From a checkpoint of a small transformer trained on Wikipedia: rotary positions.
MLP neurons of a small language model. Each row is named by its layer, matrix (up: input weights) and neuron, and shows model dimensions 32-127. Each number is 200 + 40 x the weight over its row's rms, rounded and kept within 0 to 999.
A block is one neuron, or neurons of one layer that tend to fire together. After each block is what it responds to, as a language model described it from the Wikipedia text at the highest values.

L5.up1422,151,265,187,134,200,204,170,180,191,161,249,217,191,265,259,226,180,245,217,201,219,209,240,258,222,188,221,270,246,199,109,162,279,164,288,153,219,156,198,168,133,160,235,200,238,176,130,202,195,191,263,175,247,172,162,215,185,232,204,221,152,291,150,188,211,181,258,202,249,200,179,109,246,198,157,176,217,229,147,152,211,189,175,244,122,223,181,173,233,193,168,218,148,157,220,236
L5.up1954,124,243,259,147,232,240,207,189,279,210,183,212,238,156,153,146,196,201,232,193,167,231,207,217,151,232,205,230,204,233,182,134,96,127,231,216,175,198,316,231,152,253,108,125,226,155,255,211,247,200,263,200,198,190,175,223,192,152,211,174,236,256,101,219,150,271,205,211,148,206,225,217,215,209,197,165,233,185,230,263,211,187,192,253,179,140,188,186,158,192,163,169,224,170,165,164
Description: Indefinite article "an". Mostly "an"/"An" opening a sentence, paragraph or parenthetical, as in "An injury…" or "(an ancient city"; also first words of table labels and headings like Source, Rank, Director.

L5.up1139,204,239,245,180,234,191,98,171,179,207,148,214,201,203,170,222,177,233,196,192,210,203,156,234,217,202,217,191,179,273,231,210,224,224,167,170,231,268,182,238,212,250,175,136,251,229,190,241,210,151,138,251,180,147,174,172,117,200,164,188,271,235,123,161,236,141,207,203,211,173,192,156,203,215,218,104,241,205,254,193,173,232,205,238,221,218,181,179,217,153,197,220,200,197,160,211
L5.up1154,238,275,214,278,189,141,165,194,192,92,198,176,182,135,106,166,237,197,244,236,244,142,124,269,183,258,281,187,263,216,135,234,267,112,211,133,208,227,166,302,257,193,216,167,190,102,130,184,183,263,211,252,213,137,188,228,226,179,123,195,119,211,279,211,237,236,173,195,246,182,205,183,267,266,164,236,134,264,185,202,203,183,155,218,125,174,162,184,205,235,193,139,201,229,228,284
Description: Zeros in stats tables. Numeric cells, especially "0", in pipe-delimited sports statistics tables such as career appearances/goals, hockey stats and score totals; weak scattered hits elsewhere.

L8.up319,250,210,215,233,239,178,181,154,187,232,206,164,171,155,220,216,303,207,216,203,172,216,178,223,225,225,223,161,202,166,260,221,249,223,166,156,265,237,188,228,180,142,210,153,150,177,158,194,277,250,243,164,148,159,217,169,247,225,231,216,135,206,253,150,251,102,195,236,153,212,273,244,213,189,161,153,211,188,194,165,205,202,99,124,152,167,230,128,227,190,192,227,169,204,238,165
L8.up581,172,217,143,255,202,235,178,197,251,146,201,234,224,212,218,237,182,224,197,167,186,267,202,223,220,214,157,178,244,216,217,197,146,122,307,120,222,200,198,229,189,187,190,158,241,173,118,193,227,215,179,134,174,94,142,212,246,159,259,171,145,164,200,168,165,210,175,214,190,138,232,206,193,290,129,203,203,238,263,121,206,267,171,213,182,207,206,144,180,136,222,187,131,152,244,182
L8.up643,224,124,234,159,160,247,173,152,174,164,145,273,205,176,190,226,177,201,155,216,247,217,253,140,132,200,129,157,165,226,237,246,221,217,179,122,203,206,104,180,245,179,202,178,173,155,201,186,272,198,207,136,157,177,233,224,201,222,225,168,241,162,220,199,179,191,152,190,34,196,255,263,202,178,229,159,216,197,188,211,233,168,204,220,207,215,221,198,155,188,202,293,258,216,210,206
L8.up1196,250,207,146,231,259,208,128,171,263,209,230,240,238,209,218,215,164,201,215,186,209,266,189,213,167,260,156,167,180,201,205,146,215,143,157,135,218,243,107,238,227,247,321,168,117,173,192,195,215,190,234,153,185,171,281,196,232,225,242,201,153,144,205,212,288,101,210,237,97,129,183,239,210,187,126,173,210,248,206,230,203,278,166,189,200,114,199,158,146,240,159,207,207,148,144,239
Description: Table cells and surnames. Cell separators and blanks in sports statistics tables (goals, games, win rates), plus word pieces inside personal surnames, such as Par(sons), Th(urmond), Low(ry).

L8.up119,279,261,154,147,113,175,195,187,245,114,223,182,307,178,146,134,212,214,180,209,219,194,151,226,205,237,248,255,172,203,241,232,193,92,189,203,183,267,140,142,207,186,193,126,192,174,185,192,234,168,184,183,182,222,186,149,175,196,154,166,157,199,171,181,145,131,167,169,153,248,214,224,208,265,237,176,226,291,255,240,237,151,254,191,288,142,227,199,183,201,227,277,120,120,162,251
L8.up359,206,251,145,244,115,192,145,215,218,179,212,169,192,119,170,191,176,178,202,196,234,190,234,204,171,180,253,227,258,207,230,128,165,167,189,186,233,204,199,210,175,169,146,235,201,133,235,252,226,205,255,171,179,137,132,160,155,235,188,170,176,222,237,220,204,246,223,249,222,169,171,211,251,268,177,150,201,196,171,239,185,159,210,157,193,149,236,180,271,130,223,285,227,149,229,164
L8.up1884,238,330,159,237,198,217,176,192,215,123,238,247,240,198,207,185,213,224,193,246,128,233,230,212,198,148,216,318,181,203,188,141,168,174,229,102,250,182,195,186,137,192,218,199,243,138,168,155,147,163,242,167,188,244,209,174,166,158,266,200,210,273,229,197,107,184,249,151,185,294,189,177,134,210,188,222,251,126,210,292,240,227,208,255,222,187,251,105,131,107,205,232,190,194,234,276
L8.up1921,190,229,208,197,178,197,140,236,193,191,144,240,247,174,219,260,143,201,163,135,250,169,194,234,180,172,170,276,215,221,175,137,165,189,174,195,173,253,213,248,236,225,209,141,189,179,219,224,200,222,128,187,162,224,148,190,210,278,198,188,223,148,161,139,148,198,236,182,203,205,218,196,224,172,150,213,265,231,320,191,218,283,290,192,198,271,265,115,156,163,168,159,240,148,240,264
Description: Indefinite article an. Fires mainly on the article an (also a, as) opening a noun phrase in prose, e.g. an ancient city, an official commentary; weakly on punctuation and digits.

L11.up592,238,160,234,192,242,235,256,187,159,148,300,263,225,130,221,189,156,208,207,169,179,202,123,119,188,261,272,175,191,220,239,177,108,201,257,170,198,178,274,277,195,205,144,216,204,170,212,255,218,189,154,186,149,172,226,180,217,232,178,205,158,238,283,158,193,238,209,172,199,156,261,221,132,200,173,159,223,303,182,157,163,238,192,266,239,234,225,183,187,222,175,209,120,144,193,246
L11.up672,188,197,227,170,190,212,165,188,181,254,268,203,181,201,252,198,202,162,198,239,226,186,171,169,147,242,294,199,258,167,170,125,173,240,196,228,169,199,257,243,182,198,231,150,165,129,195,263,233,267,213,142,221,158,204,132,271,309,181,225,222,213,192,192,278,174,217,155,137,216,180,147,233,255,169,195,212,317,268,224,230,203,241,210,190,172,163,237,152,203,229,275,182,184,198,262
L11.up946,220,165,234,165,134,211,138,183,193,170,281,227,247,119,225,205,167,204,257,258,244,182,222,247,211,153,270,183,279,155,247,187,144,237,268,229,197,175,220,161,159,136,191,183,179,211,174,262,200,243,181,227,198,241,150,239,176,221,174,214,179,183,237,176,206,163,163,191,232,245,268,186,185,249,198,182,171,266,146,179,208,119,225,253,174,215,108,162,227,165,177,264,183,195,216,239
L11.up1182,184,160,130,209,269,232,187,211,220,192,227,207,185,229,175,175,196,199,254,188,170,125,256,188,130,238,213,193,182,223,201,227,144,106,271,196,179,226,225,196,180,199,176,188,191,179,213,234,279,252,186,209,212,218,141,249,248,192,171,194,234,190,234,111,184,267,225,169,119,134,234,201,144,218,200,170,261,249,265,171,262,196,175,260,168,214,185,276,152,280,217,272,148,169,190,255
L11.up1254,165,141,203,138,187,127,117,171,145,208,230,218,240,224,168,220,160,258,205,211,178,179,243,161,142,210,315,160,234,286,244,204,193,212,271,193,227,229,240,208,213,169,188,167,133,224,154,197,229,281,181,130,244,207,208,138,192,197,235,243,178,216,207,233,262,193,229,191,161,192,225,251,191,215,180,116,206,234,192,222,181,165,171,253,197,228,203,171,221,201,248,214,186,178,159,281
L11.up1286,209,197,224,216,232,238,166,217,184,125,169,280,165,184,174,168,298,166,161,180,202,195,229,145,215,259,196,269,189,239,161,289,101,140,306,217,220,214,210,216,296,168,207,208,304,153,222,194,184,252,239,167,256,217,242,182,185,172,248,208,229,182,244,142,129,214,249,174,166,135,203,217,202,183,225,122,156,228,252,261,225,225,242,224,163,224,221,224,152,206,224,255,180,182,159,276
L11.up1616,143,161,202,210,204,224,223,167,211,197,188,189,223,205,108,271,166,164,195,168,203,214,234,151,137,254,261,195,203,239,212,254,207,158,221,209,173,193,246,224,293,131,171,204,244,205,219,208,263,200,218,136,222,193,194,191,172,181,192,211,196,147,251,135,266,144,221,127,187,211,258,314,204,257,235,171,312,269,240,116,215,190,132,183,194,262,146,200,195,240,255,288,137,155,199,177
L11.up1805,268,193,254,164,246,198,199,193,181,166,232,213,177,218,185,229,155,179,172,222,201,223,197,176,128,208,288,215,160,249,214,219,158,235,198,246,182,190,282,222,166,190,139,215,236,125,187,226,269,187,214,156,99,150,117,144,231,207,330,220,153,226,247,217,205,238,234,215,168,159,207,254,203,246,170,201,258,238,197,207,260,173,160,209,219,187,101,243,182,174,192,210,228,171,245,250
Description: Subject before main verb. The last token of a clause's subject in narrative or biographical text, just before its verb, such as his father, Gordon then, he, the band.

L11.up119,191,239,196,193,199,227,206,172,138,171,217,186,127,202,213,149,172,197,157,181,170,199,207,252,187,255,180,209,237,224,262,221,167,225,219,199,191,228,229,234,180,138,174,138,121,189,224,241,244,254,153,212,265,142,197,195,205,206,283,176,231,238,138,256,287,173,267,221,170,180,217,316,170,195,195,112,231,254,175,222,231,203,182,109,183,287,220,183,176,212,129,200,209,75,179,221
L11.up293,268,222,163,175,138,247,161,209,157,212,220,214,187,227,172,160,169,202,185,184,171,188,203,196,165,259,238,148,201,229,267,194,237,169,252,128,171,216,316,244,187,157,211,169,218,100,206,243,243,232,217,107,171,156,198,254,227,166,246,131,232,157,251,206,223,196,224,245,180,194,185,247,134,264,213,161,223,207,190,243,261,183,167,198,233,203,169,170,213,103,185,254,164,78,137,242
L11.up403,151,268,198,179,171,219,164,208,158,193,197,190,222,258,147,158,212,237,221,205,151,197,111,234,203,249,278,198,298,210,248,181,183,176,169,186,193,311,221,232,236,162,195,96,187,170,154,221,175,213,172,227,150,78,145,242,178,191,244,199,187,184,246,221,265,156,243,254,143,229,258,235,226,243,202,132,235,257,187,219,237,142,149,248,225,195,183,167,131,176,144,188,214,130,192,199
L11.up932,273,233,161,234,161,221,198,104,212,243,208,174,178,195,202,149,203,189,207,197,95,202,199,228,120,202,189,185,164,251,277,172,190,188,253,169,177,146,261,212,185,139,176,163,184,186,196,243,177,254,219,216,125,109,235,203,242,185,230,204,168,233,195,229,247,186,213,195,114,152,236,172,187,177,183,95,229,214,191,157,282,202,173,197,187,275,126,197,253,214,102,188,194,101,153,251
L11.up1454,120,198,172,176,237,203,153,223,78,268,280,170,179,212,238,148,199,221,183,187,168,172,205,120,176,252,211,227,234,235,239,169,194,255,240,136,251,246,200,240,217,141,212,144,176,201,162,266,197,182,200,245,179,200,209,236,189,195,247,265,200,179,152,257,215,237,146,241,155,161,228,272,177,179,171,170,216,272,221,236,210,207,170,167,223,206,184,249,186,137,203,156,213,163,131,157
L11.up1555,200,213,189,196,79,183,213,155,211,210,212,241,169,158,228,166,230,144,205,222,209,160,195,223,213,259,168,227,255,235,230,245,271,148,274,159,187,207,247,164,151,171,180,186,238,185,146,167,244,197,239,154,205,104,194,176,229,181,247,150,177,226,175,230,241,218,276,246,159,225,206,256,167,158,241,126,206,253,179,181,226,172,164,146,184,239,207,156,263,183,202,207,178,131,234,109
L11.up1752,207,254,224,244,177,256,152,245,142,128,170,192,229,202,234,145,203,169,156,172,194,223,165,214,266,223,233,195,116,206,246,170,224,179,193,194,184,246,258,208,202,166,181,182,267,242,177,230,193,235,151,182,250,205,228,202,234,151,192,167,201,131,170,197,194,225,269,231,212,203,239,240,236,211,140,163,239,204,195,248,236,149,228,140,132,172,179,121,134,120,160,181,257,176,227,277
L11.up1792,282,187,206,197,204,220,171,248,183,213,240,147,193,196,217,175,165,194,168,184,182,222,150,267,136,244,250,127,126,145,245,222,185,155,198,196,181,246,238,175,182,159,141,183,187,130,227,199,257,180,199,186,175,217,209,269,215,198,228,138,188,242,205,146,156,225,185,168,152,219,164,247,179,230,211,108,205,253,242,232,256,210,155,215,223,244,148,206,262,204,158,197,235,112,234,197
Description: Pre-name position before surname. Fires on the token right before a person's name or surname: title words like manager, Senator, Sir, first-name endings, and table separators.

L5.up521,152,250,202,245,211,225,153,216,258,183,267,224,222,243,176,223,255,216,191,169,113,159,214,195,184,220,194,218,194,145,210,161,162,295,236,136,184,187,242,222,227,80,215,189,189,200,172,246,264,204,189,227,212,234,216,139,251,213,248,134,191,166,247,237,194,259,238,251,164,135,179,147,186,196,162,192,196,178,231,222,225,303,152,196,188,205,218,132,235,180,190,250,178,106,209,282
L5.up772,201,211,195,188,255,211,183,196,232,152,236,197,124,141,243,162,219,276,190,193,107,135,245,205,198,198,219,115,102,249,185,145,223,247,283,199,233,201,271,189,248,193,214,232,133,196,171,257,256,262,210,171,152,187,137,234,223,279,267,138,206,219,225,260,253,166,213,266,131,190,221,152,181,180,253,192,225,171,211,254,184,273,205,188,248,216,208,210,178,144,275,277,150,120,204,147
Description: Person role nouns. Nouns naming a person's role, job or title, often the final suffix piece: member, player, minister, mathematician, councillor, cameraman; also paragraph-ending periods.

L11.up222,251,164,178,228,214,229,208,232,244,183,161,234,165,252,225,153,205,228,197,252,222,226,150,209,246,215,215,246,189,266,157,213,187,254,157,240,159,177,179,158,114,223,165,170,195,167,199,205,202,183,190,152,174,178,214,173,200,175,152,159,292,300,143,176,168,112,281,256,153,267,194,247,219,156,189,196,184,184,209,151,198,215,220,143,146,186,179,152,159,200,244,194,228,251,242,287
L11.up422,299,177,152,210,177,197,275,231,197,212,253,219,185,137,174,110,278,233,219,199,148,191,106,199,209,186,218,252,207,212,250,232,183,196,200,183,322,273,219,205,229,200,246,197,107,177,219,247,158,283,177,217,208,169,137,226,172,203,234,197,222,178,221,131,199,174,265,228,164,160,228,190,210,237,143,150,165,248,175,241,214,204,200,206,111,137,180,174,236,248,188,171,231,235,212,217
L11.up802,226,191,255,102,180,191,192,171,247,146,156,234,238,235,148,190,220,227,157,183,147,181,171,236,229,176,191,213,209,185,171,197,211,194,148,132,163,251,172,167,178,180,205,155,181,179,166,184,202,203,222,267,206,190,168,206,159,213,205,220,215,200,119,283,185,216,230,268,236,254,256,263,99,154,172,182,221,165,228,166,246,222,190,152,131,220,130,133,158,232,220,211,261,249,259,145
L11.up1371,255,204,229,218,235,187,192,194,177,260,236,184,203,206,238,173,207,191,231,231,198,252,181,218,181,185,206,232,236,141,214,258,229,266,190,150,210,250,191,163,190,135,134,119,163,197,146,247,216,228,238,157,167,252,130,135,183,214,159,165,163,204,188,137,264,207,189,176,168,300,191,272,188,263,176,169,261,228,202,214,200,208,232,238,130,241,201,253,195,265,225,169,220,234,204,234
L11.up1639,297,176,140,185,193,225,141,221,207,176,186,259,233,173,249,143,156,272,190,207,171,193,191,206,310,306,186,220,211,206,226,161,191,247,252,248,204,216,208,225,225,196,226,134,176,234,178,235,235,106,219,205,159,197,167,240,210,216,222,244,268,256,114,219,206,244,238,199,167,168,207,250,218,201,221,168,228,236,257,145,218,272,231,170,204,172,186,149,235,218,238,176,292,166,225,193
L11.up1874,240,137,145,197,215,211,177,221,191,213,211,237,134,175,248,184,184,174,180,143,260,151,248,197,207,211,131,106,225,273,244,220,194,221,266,215,201,198,197,211,161,211,189,161,116,198,209,210,154,316,268,163,173,150,182,163,144,249,195,157,259,226,174,128,162,201,192,196,202,204,191,147,230,161,199,207,248,243,259,193,220,201,207,238,140,152,216,187,190,193,231,160,279,164,236,287
L11.up1918,223,198,182,175,161,180,161,228,222,167,233,165,167,145,194,213,179,209,177,225,175,129,255,183,209,192,142,147,175,202,232,222,189,174,221,206,247,217,190,203,230,214,163,172,225,257,125,311,292,255,202,270,214,239,125,153,171,202,203,142,168,210,194,146,203,217,247,262,162,208,207,248,238,200,241,157,238,218,232,263,240,170,234,175,206,235,203,242,281,275,255,202,263,218,259,246
L11.up1962,194,187,226,163,180,229,157,226,172,152,210,179,164,113,197,196,156,257,189,158,188,245,107,199,179,214,178,198,220,191,173,282,193,241,156,161,206,243,198,228,222,201,157,180,272,238,169,128,252,135,247,165,137,222,276,214,233,220,168,56,239,262,177,212,232,204,205,229,226,184,188,198,174,217,189,195,218,159,196,155,235,158,212,173,273,277,180,209,223,188,153,245,270,149,185,186
Description: Table cell values. Short cell entries in Wikipedia tables between pipe separators, such as digits, dashes, none, check, No, N/A, often in vote or medal rows.

L8.up1244,157,213,156,179,203,180,146,143,233,295,252,243,205,167,169,126,293,231,149,186,174,226,206,204,118,210,197,111,206,205,209,204,183,225,264,195,215,143,177,235,275,191,168,176,179,137,154,220,231,236,243,213,150,165,207,180,253,223,272,179,211,154,208,237,241,200,183,124,167,216,236,152,200,192,222,231,185,215,210,174,279,169,165,193,196,180,129,223,181,214,234,255,184,180,199,217
L8.up1871,187,165,151,141,181,230,146,143,195,184,189,216,220,155,132,107,240,141,141,208,188,188,241,204,175,257,189,154,164,241,195,225,225,233,253,248,234,209,211,217,266,86,249,162,236,156,237,171,295,196,289,187,192,184,248,238,194,257,213,232,218,147,217,208,196,221,197,155,203,188,224,195,168,217,237,236,274,241,181,158,247,242,156,164,172,158,255,193,190,212,205,215,162,225,197,205
L8.up1896,180,189,143,189,111,187,219,149,232,155,188,213,179,188,193,155,213,153,183,230,90,226,236,172,160,274,229,170,184,222,205,179,154,152,308,147,199,204,229,228,248,85,198,227,283,123,216,252,245,168,199,225,205,121,187,202,192,179,237,209,289,174,201,151,204,210,228,211,161,174,183,264,142,221,204,214,283,180,221,154,237,233,166,152,269,163,165,190,103,164,257,232,212,133,226,196
L8.up2016,204,201,189,212,129,213,201,122,230,247,223,198,147,154,62,203,188,231,222,176,207,212,216,218,171,268,184,202,253,256,229,214,216,177,293,167,216,178,123,285,223,193,175,220,225,121,194,265,210,134,178,156,178,99,163,131,214,208,233,192,225,206,180,112,270,228,164,204,161,147,173,232,202,236,133,201,215,249,166,164,286,135,164,149,177,173,230,206,185,238,253,181,244,162,193,230
Description: Clause subject slot. Subject words that open a clause just before its verb, chiefly relative who/which, pronouns it/they, or plural nouns: People who have, when it did, motorists were.

L5.up613,179,198,145,171,229,205,141,189,202,134,278,189,166,99,137,261,183,175,207,231,148,156,245,152,115,217,264,155,221,310,164,173,154,190,279,160,261,236,179,174,252,221,198,222,146,200,200,300,208,209,299,238,151,196,196,210,220,236,183,234,251,228,221,246,234,223,221,168,129,174,205,251,190,272,185,180,164,240,176,199,183,204,146,143,210,254,229,127,254,194,212,179,220,202,165,199
L5.up659,187,177,179,225,194,287,161,209,182,202,182,257,152,165,189,206,195,134,170,168,183,185,236,155,190,258,205,124,168,233,182,232,213,139,232,181,210,220,124,239,266,88,174,215,172,232,203,252,167,210,228,192,201,132,190,212,219,269,226,225,181,124,251,134,200,180,274,236,138,205,178,228,209,147,191,208,213,195,156,245,189,281,215,192,223,196,210,213,224,255,228,149,148,147,138,194
Description: Human role nouns. Nouns naming people or groups of people, often the word's final piece after "the" or "of", such as peasants, buyer, consumer, mother, siblings.

L8.up469,193,279,158,178,170,190,167,133,240,110,217,196,233,230,184,169,267,211,189,216,161,190,150,229,191,231,212,221,234,202,211,174,246,238,170,176,174,165,247,205,207,193,235,159,120,146,201,221,205,205,175,255,254,164,160,223,203,198,186,149,176,246,208,223,213,176,213,242,160,174,205,217,182,232,107,178,228,200,187,197,282,145,188,161,220,182,166,163,219,182,127,220,141,142,182,203
L8.up760,161,161,202,123,168,170,203,178,202,207,235,189,263,162,158,224,259,192,171,218,166,184,161,234,171,236,177,187,207,253,204,165,185,260,226,122,223,252,264,115,224,224,229,103,180,194,189,180,222,192,164,226,203,152,185,224,215,215,228,129,191,260,217,192,170,238,173,179,268,177,195,255,145,194,133,194,219,188,187,164,301,200,261,219,186,212,170,236,198,254,170,88,221,208,241,244
L8.up1352,177,230,196,146,230,162,153,203,200,215,231,214,221,257,190,162,269,195,176,172,159,221,117,179,165,192,245,196,247,212,234,195,153,254,196,177,187,218,205,125,216,172,232,80,117,192,174,248,215,218,175,220,169,105,192,221,266,190,270,181,227,288,192,256,210,195,145,200,222,228,216,210,145,229,184,191,251,195,160,192,247,208,211,175,195,201,175,174,140,191,117,171,193,205,188,230
L8.up1589,158,209,193,162,219,228,213,147,200,180,158,173,175,199,168,186,264,133,177,183,153,225,129,204,206,274,153,306,240,250,207,173,142,176,201,177,165,271,271,230,188,205,213,156,144,133,107,201,199,178,241,206,164,199,202,209,224,211,249,213,189,264,159,222,209,170,229,234,234,153,250,241,220,175,115,175,200,194,206,218,284,124,194,234,134,174,201,204,185,194,158,195,182,216,218,233
Description: Person first names. First token of a person's given name starting a full name, often after a title, comma, or table pipe, e.g. Charles, Rick, Sha(un).